{
  "num_hidden_layers": 9,
  "positions": "learned",
  "attn_scale": 0.125,
  "parallel_block": false,
  "init_std_qkv": 0.0395,
  "init_std_down": 0.0093,
  "beta1": 0.9,
  "max_grad_norm": 1.0,
  "decay_fraction": 1.0,
  "decay_shape": "linear",
  "final_lr_fraction": 0.02,
  "batch_tokens": 16384,
  "doc_mask": false,
  "train_tokens": 137800000
}
MLP neurons of a small language model. Each row is named by its layer, matrix (up: input weights) and neuron, and shows model dimensions 16-79. Each number is 200 + 30 x the weight over its row's rms, rounded and kept within 0 to 999.
After each neuron's rows, "fires on" lists the tokens most often at its 100 highest values on Wikipedia text that the model never trained on.

L3.up194,180,169,196,201,168,164,265,262,184,186,196,230,208,226,210,174,185,211,199,189,182,132,209,224,183,203,222,194,194,217,235,191,175,208,228,202,119,159,189,237,239,183,171,185,172,164,197,242,236,205,193,212,186,216,132,237,245,248,211,191,261,188,181,202
fires on: " comp", " app", "Comp", "alle"

L5.up11,174,258,193,220,173,203,188,229,209,210,188,258,210,210,178,191,211,197,194,161,205,192,178,205,187,186,248,168,291,152,187,149,182,197,193,184,206,223,173,225,209,177,212,236,171,215,203,204,197,190,237,211,192,184,232,146,197,184,231,218,198,199,227,183
fires on: "E", " Ter", " United", "Be", " Am", "hi"

L3.up516,133,213,215,223,215,208,198,279,189,232,202,197,216,219,191,190,267,179,203,189,151,172,173,189,231,257,202,201,218,283,209,215,242,179,173,191,182,222,200,212,197,206,219,179,191,229,164,167,234,184,192,204,218,197,210,156,239,165,166,203,211,179,193,208
fires on: "\n ", " res", " mis", " cru", " ly"

L3.up590,221,202,186,234,259,231,234,176,218,171,177,189,151,235,200,221,200,267,226,206,182,169,210,208,229,161,149,139,194,147,160,213,192,201,256,201,190,168,206,219,156,198,216,207,207,178,204,197,142,173,168,222,215,172,252,160,225,225,172,225,188,217,179,192
fires on: "ly", " also", " 1999", "ally", "ously", " 2005"

L3.up283,189,169,167,201,174,164,154,190,181,194,209,193,163,235,198,231,177,186,173,219,197,158,223,232,203,299,178,196,169,211,208,164,197,178,244,207,202,213,172,181,214,186,195,220,185,167,199,198,183,172,209,204,191,190,224,271,211,205,170,245,174,195,241,270
fires on: " p", " r", " H", " t"

L3.up300,204,198,198,227,231,214,179,213,140,207,163,203,209,232,186,184,207,234,236,227,231,187,204,202,169,237,249,203,193,188,197,182,157,213,191,188,243,162,193,184,144,165,127,186,221,217,253,234,208,198,177,173,189,200,159,202,207,199,138,188,234,206,210,224
fires on: " Di", " Ne", " ne", " co", "|"

L3.up201,183,212,206,237,224,176,209,239,198,178,220,182,180,205,191,184,215,212,201,171,282,175,206,192,193,230,242,208,175,212,235,203,208,189,163,202,185,172,234,179,146,158,152,130,169,183,245,193,213,221,192,189,190,176,120,166,261,155,192,183,196,219,229,178
fires on: " began", " was", " Sho", " dep", " worked"

L5.up121,159,224,142,172,177,200,196,197,181,225,163,225,200,262,127,204,151,244,176,219,217,214,166,262,195,213,205,141,209,161,195,147,279,157,243,229,215,176,184,237,152,191,223,172,195,184,209,219,209,178,232,193,193,171,161,216,164,170,200,194,227,225,217,228
fires on: "ti", "ga", "h", "ba", "ca"